Weights of a small GPT-style language model, trained from scratch on English Wikipedia.
Size: 14 layers, 4 heads of 64, vocabulary 7886, 12.4M parameters.
Architecture: LayerNorm before each block, rotary positions, no biases in attention or MLP, attention and MLP in parallel.
MLP neurons of a small language model. Each row is named by its layer, matrix (up: input weights) and neuron, and shows model dimensions 128-223. Each number is 128 + 32 x the weight over its row's rms, rounded and kept within 0 to 255.
After each neuron's rows, "fires on" lists the tokens most often at its 100 highest values on Wikipedia text that the model never trained on.

L6.up195 [ 98 193 157 108 102 129 172  62  80 138 124 162 124  90  88  43 141 111  67  83  77 170 165 159 148 115  97 114 131 111  89 150 201 141 100 114 149 117 111 150 150 100 113  52 158  67 162 124 149 123 102  99 194 100 125 117 126 129 145 101 162  85 141 111 143 123 144 128 102 143  44 108  96 116 133 154 140 150  98 145 123 116  90 215 108 113 100  94 153 208 120 115  77 106  91 152]
fires on: " of", "est", " December", " from"

L8.up792 [127  89 124 154  80 118 142  78 182  58 169 132  93  79 173 130 120 131 170 147 127 167 130 120 143 185  86 128 127  57 129  71 162 107 148 103 103 179 158 139 162 110 145  63  97 125 103 128 110 122 132 150 180 167 123 153 112 117  79 149 125  98 116 161  90 110 112  88 114 179 146  65 134 100 140 138 105 147 130 141 103 201 129 156  81 127  65 151 135 149 130 155 140  84  63 155]
fires on: " not", " and", "'t", "ly", " most"

L5.up124 [145  91 139 153 124 110 128 118 113 107  80 189 130 123  86  78 150 152  61 187 106 159 175 173 123 111 100 142  86  60 159 115 121 135  78 140 169 106 126 168 105 177  96  86 121 158 112 113 119 102  83  88 101 134 146 116 106  72 118  15  76  74  97 107 141 118 140 155 107  82 124 137 101 152 149 197 169 174 112 136  98  92  78  96 133  97 141 133 107 152 150 157  92 153 156 146]
fires on: "2", "1", "3"

L8.up865 [ 63 145 130  92 128 141  66 163 118 129  95 126  77 102  88 186 149 138  47 175  74 135 129 161 125 185  85  86 146  64 162 116 122 152 128 147 170 105 139 105 104  98 100  70 140 132 166 127  85 134 137 148 137  97 166 100 177 132 162 118 110 163 127 156  82 135 171 119 167 160  97 118 127 144  83 144 145 226  58 164 135 154 129  42  33 157 121 134 139 145 112 137  82 145 125 172]
fires on: "2", "1", "3"

L6.up299 [145 161 189 157 100 121 140 130 132 144  72 128 136  96 118 155 123 161 152 208 108 171 178  82 105 188 116 125 147  85 111 111 185 125 149  67  51 124 148 129 126  99 112  99 182 150  90 145 132 184 116  77 151  99  85 120  93  99  91  90  98  87 141 105 110 154 146 118 147 146 140 114 116 162 200 181 131 129 118 114 122 150 124 173 151 122  57 142 130 175 149  98 107 143 157 175]
fires on: " (", "(", " and"

L3.up319 [169 127 119 150 107 149 161 161  77  85  85 106 111 127 139 110 129 161  54 148 147 114 144 119  72 170 108  46  78 142  93 195 134  95 174 103 143 150 150 177 144 173 142  95 129 204 150 126 149  83 127 133 114 136 128 126 121 130 151  89 111 124 172 154 153 139 148 114  65  91 108  93  99 141 149 152 129 197 144 113 120 122 161 149 128  69  92 135  89 136 131 140 134  98 148 107]
fires on: " on", ":", "4", " of", "un", " Website"

L3.up5 [113  96 149 131 126 181  98  69 112 110 169 120  79  83 158  76  81  87  77 148 118 126 143  79 147  57 126 111 139  75 138 166 171 134 163 106 127 146 142 130 139 177 141 138 167 109 169 117 151  57  94 112 129 158  99 175 103 101 171 135  95 123 186 160 107 160 139 135 107 169  76  83  93 161 113 101 110 179 171  91 197 170 149 174 181 133 107 144  93 120 118 163 126 122 159 139]
fires on: " of", " –", " in", ":", "c", " and"

L3.up11 [123 174 171 125  70  98 161 124 127 138 128 122 164  73  89 129  95 154 121 140 164  90 156 128 131  91  99 120  99  78 110 105 153 168 130 220 119 156 128 135 189 141 118 113  79 115 145  64 155 149  69  86  83  62 164 131 129 117 105 127 155 103 153 113 143 120 138 103  89 108 137 108 179 158 134 157 142 149 159 126 107  93 134 140  58 101 118  75 132 141 123 141  60 153 145 117]
fires on: ":", ",", " /", "ant", "/"

L6.up90 [204 145 115 116 138 135 167 147 121 101 198 149 148 120 148 120  63  54 146  93 146 120  79 137 129 167  81  90 178 142  96 155 160 109 180 107 150 167 150  89  79 103  77 112 101 163 127 172 149  65  82 105 103  91 154 120  80  99 110 102 145 124  94 169 198  70 122 139 124 107 110 106 174 171 157 165  56 132 136 145 186 126 153 169 129 136 146 135 118  84  91 104 139 169 186 135]
fires on: "-", ".", "0", "art", "2", " September"

L8.up337 [146 169  83 161 192 138  78 133 113 162 130 116 144 132 108  56 159 129 119 117 161 114 176 108 100  67  90 145 110 113 158  58 140 141 132 120 143  54 153  97 128 113 171 102 165 155  96 142 160 124 139 137 198  99 122 161  98 191 113 172  97 120 127  65 135 139 139 109 136  90 155  90 121 123 151  85 150 111 140 103 161   0 174 162 106  92 148 163 148 183 119 154 108 152 130 129]
fires on: " ", "9", "1", "0", ".", "7"

L3.up299 [ 86 137 135 116 103 206 130 165 182 108 112  69 105  90 101 138 125 132 103 157 143  83 108  86 178 120 116 159  76 128 131 117 130 110 137 111 100  61 166 151  91 141 165 192 155 149 158 123 106 123 121 108  94  66 138 154 146  94 156 140 136 169 152 145 170 136 187 164 147 159 102  89 155 121 138 123 128 133 206  86 145 131 116 168 105 117 165 130 135 135 119  99 147 102 108 113]
fires on: "A", "a", "ar", " ", " A", "7"

L4.up750 [180 135  89 129 130 117 177 127  97 129 119 136 148 138 128 105 166 204 156 155  99 118 120 115 123 132 134 192 157  88  88 162 159  44  76  90 129 135 192 164 146 100 122  56 198  99 132 168 159 113 125 105 134 142  67  93  96 171  98  82 108 138 117 122 172 168 114  68 183 151  90 184  99 155 142 176 127 184 117 180  75 110 180 115 124 147 127 123 135 143 166  98 109 134 149 100]
fires on: " (", "standing", "ing", " hold", "al"

L10.up49 [ 79 135  77  91 195 108  68 129 143 137  38 116  96 121 117 125 167 131 165 161 133 121 105 128 136 146 136 132 129  85 158 169 114  63 121 138 107  77 133 110 126 139 147 125 157 109 124 135 156 124 165 106  97 111 186 124  82  51 127  95 117 106 166 184 106 206 138 116 106 131  97 113 200 146 129 123 136 105 117 160 103 126  84 187 130 149 147 101 176 132 114 117 130 109 111 144]
fires on: "a", " Ta", "o", " Ma", "ama"

L7.up85 [141 134  84 142 189 113  89 127 145  92 118 128 160  99  99 125 118 120 125 122 103  95 181 151 124 165 123 107 102 143 153 119 195 156 142  93 114  92 180  62 118 157 124 112 152 144 148 107 123 125 146 104 200 119 144 213 114 145 165 106 143 108 109 127 146 138 112  96  67 106 151  73 179 141  97  74  95 136 105 142 107  38 177 126  99 149 132 184  75 177 109  91 112 139 145 142]
fires on: "1", "9", " ", "0", ".", "2"

L7.up46 [114 148 124  98 142 182 135 157  99  57  92 128 118 122  63 146 155 143 128 186 117 143  96 154 161  89 117  71 140 134  81 191 115 138 141  89 158 184 142 155 170  71 114 115  68 115 172 175 167 128 164  86 146  86 109  88 169  68 128 129 155 119  98 168 172 113 171 135 116 124 101 138 121 136  86 157  76 187  44 117 160 140 115 156 137  62 113  95 151 114 110  83 143  95  80 158]
fires on: "1", " ", "2", "3", "in", "er"

L8.up731 [114 155 134 102 151 113 121 156 151 113  89 100 104 129  93 133 146  96 177 154 132 105 153 126 129 150  97 113  86 146 191 142  93 102 157 128 157 132 147 129 173 111 174 152 121 149 103 146 154 101 143 139 112 170 148 132 104 103 177 193 130 153 164 186  81 118 157 122 142 109  93  97 170 111 139 173  70 113 169 101  88  95 136  74 114 164 167 116 145 160  80  98 176 137 128  64]
fires on: "o", " Ro", " Ma", " Ho", "a", " To"

L8.up209 [138 125 145  97 138 133 112 127 166 105  90  95 152 107  89 140 158 182 126 180 123 169 199 121 199 164 159  74 137 135 149 154  69 143 149 132 135  78 150 159 135 118  82  96  74 123 106 105  98 210 135 167 113 141 149 157 147  88 142  51 107 132 122 106 113 151 168  87  89  93 114 166 127  86 144 152  77 125 101 114 163 138 131  94 136 127 144 150 102 145 153 144 100  52 124 136]
fires on: "1", "6", "8", "4", "9"

L7.up395 [ 76 154 162 118 168 127 148 104 127 112 122  99 146 170 102 104 140 117  67 151 121  77 151 201 177  89 118 105 162 108  82  56 161 151 154 160 125 140 145 188 111 136 130  44 139 109 191 140 151 145  75 113  87  98 121 118 172 139  89 105 185 124 178 157 131 151 111 185 117 119 120 173 119 138  71 170 139 142  99  91 127  91 143 150  74 140 168 100 125 144 137 136 119 120 120 169]
fires on: ",", " of", "adem"

L6.up690 [164 120  98  94 187 166  80 116 163 115 109 143 112 116 123 148 131 128 133  97 173 123 113 160 129  97  74  93 134 125 126 150 110 129 138 176 167 149 143 112 104  64  67 126 204 164 121 151 175 143  67 144 194  96 166  93 105 123 150 120  78 148 112 152 111 146 154 132 148  89 117 140 126 162  83 128 135 159 132 107 180 123 118 124 138  83 162 129 118 146  86  72  71 157 132 103]
fires on: " ", "1", "2", ".", "3", "0"

L6.up263 [116 129 163 206 132 129 111 174 153 113 128 206 120 135 165  89 142 146 109 166 136  88 129  80 117 173 153 143 155  85  66 143 153  50 123 136 104  72 177 175  96  74 169  74 154 124 113  99 140 112 123  98 144 138 137 107 179  85 102 140  86  75 132 142 179 159 103 165 154 116 132 106 190 174 167 146 157 168 167 172 126 114 133 163 128  67  94 159  81 149 138  89 124 137  84 165]
fires on: " to", " and", ",", "'t", "og"

L6.up262 [142  86 119 146 116 152 130 134  86 115  86 124  61  94 109 141 161  71 119 190 142 134 147 136 107 135 135  90  98  91 171 126 159 149 153  92 167  97 120 130 150 167 130 170 124 148 139 106 146 168 121 171 119 154 115 106 149  86 142  60 109 138 136  82 172  82 174  77 137 190 103 164  80 131  48 155 111 115  82 131 153 124  89 107 114  69 183  95 122 126 135 145  80  72 117 156]
fires on: "2", "3", "4", "6", "j", "5"

L3.up280 [158 156 118 127 105 190 102 115 173  46 100  92  97  83  55 116 119 154 133 143 158 128 151 149 110 108 150 179  94 170 101 190 107 186 144 125 158 132 157 155  85 128 107 156 161 169 140  90 110 111  64 102 131  93 105 105 148  64 121 102  92 142 108 129 119 130 125 157 114 100 139 184 173 108  68 139 140 105 129 124 159 135 188 122 120 117 134 119 162 120  79  82 116 125  93  75]
fires on: "h", "H", "A", "w", "a", "e"

L10.up247 [154 138  95 133  95 150 119 114  11 106 168  95 171 147 149 144 140  91 145 124 106 135  97 113 120 117 244 140  98 124 111 134 136 113  95 125 160 142  92 112 152 105  77 185 123 106 113 116 165 140 171  87 124 148 171 139  53 139 142  55 173 120 100  98 137  96  74  97 109  93 105 148 109 187 111 139  92 118 132 158  86 119 160 121 193  74 152 108 179 103 111 159 144 104 153 132]
fires on: " August", " July", " May", " October", " March"

L5.up822 [ 95 164  31 154 142  98 110  61 121 126 131 170 175 108 108  90 123 104 133 114  77  79 162 192 148 133 107 103 152  98 134 113 202  80 116 171 123 177 187 105  71 158  87  59 194  87 142 161  84  97 122 131 109  62 153 123  89 147 165  93 149 163 165 153 172 101  80 124  79 132 100 147 187  87 125 152 166 167 133 113 142 133 170 160 105 149 102 136 112 152 127 121 119 113 116  84]
fires on: ",", " that", "p", "s"

L7.up752 [109 129 159 143 129 181 119 139 104  78 160 169  89 100 141  95 123 123 120 137 115 105  98 131 151 148 123 129 111 112 153 110 185 139 124 144  91 160 149 153 123 146 140  96 125 122  99  83  75 150 124 140 147 121 165  81 119 119 159 123 132  77 146 116 117 122  76 131 155 105 196 139 108  86 112 114 136 114 177 161 142 147 121 204 113  58  98 121 154 138 140  85 113 128 112 182]
fires on: ",", "0", "-", " a"

L7.up814 [ 96 140 136 175 116 144 141 139 153 118 143 137 141 129 120  70 137 164 148  66 137  82 160 169 153 181 117 104 110 162 113  79 130 117 133 155 185 170 106 178  88 104 140  95 135 122 161 103 123 223 118 123 137 156 201 133 101 141 151 139 138  83 169 172 136 181 126  90 134 114 110 107 140 143 125 146 151 151 117 188 167 133 142 225 158  99 136 101 102 113  93  94 106  98  55 127]
fires on: ",", " were", "-", " did", " had", " "

L6.up605 [111 117 164 109 155 107 189 113 151 121 161  85 133 148 107 103  86 115 135 114 139  86 121 168 115 102  78 111 121  86 178  96 114 143 196 124 103 157 124 113 101 130 129  85  47 172  88 164 117  73  87 135 145 146 103  98  99  69 160 100  86 110  90 184 168 140 171  87 145 128 134 168 153 139 115 123 110 124 113 153  83  71 151 130 118 107  64 131 140 110 101 152 135 197 150 135]
fires on: "-", ".", " &", "–"

L6.up148 [128 138 178 100 140 138 180 128 178 156  75 130 165 134 118 133 105 111 128 153 131 120 230  67 139 110 108 132 157 129 104 125 107 127 159 106  93  97 178  99 126  98 118 121 153 147  95 112  93 189  88 107 113 135  75 174 105 145  91  94  96 166 132 100  85 157 133 115 162 153 143 172 120  96 188 111 134  93 135 162 162 116 143 165 108 122 165  42 103  94 147  86 160  99 127 109]
fires on: "l", "v", " and", "c", "r", "1"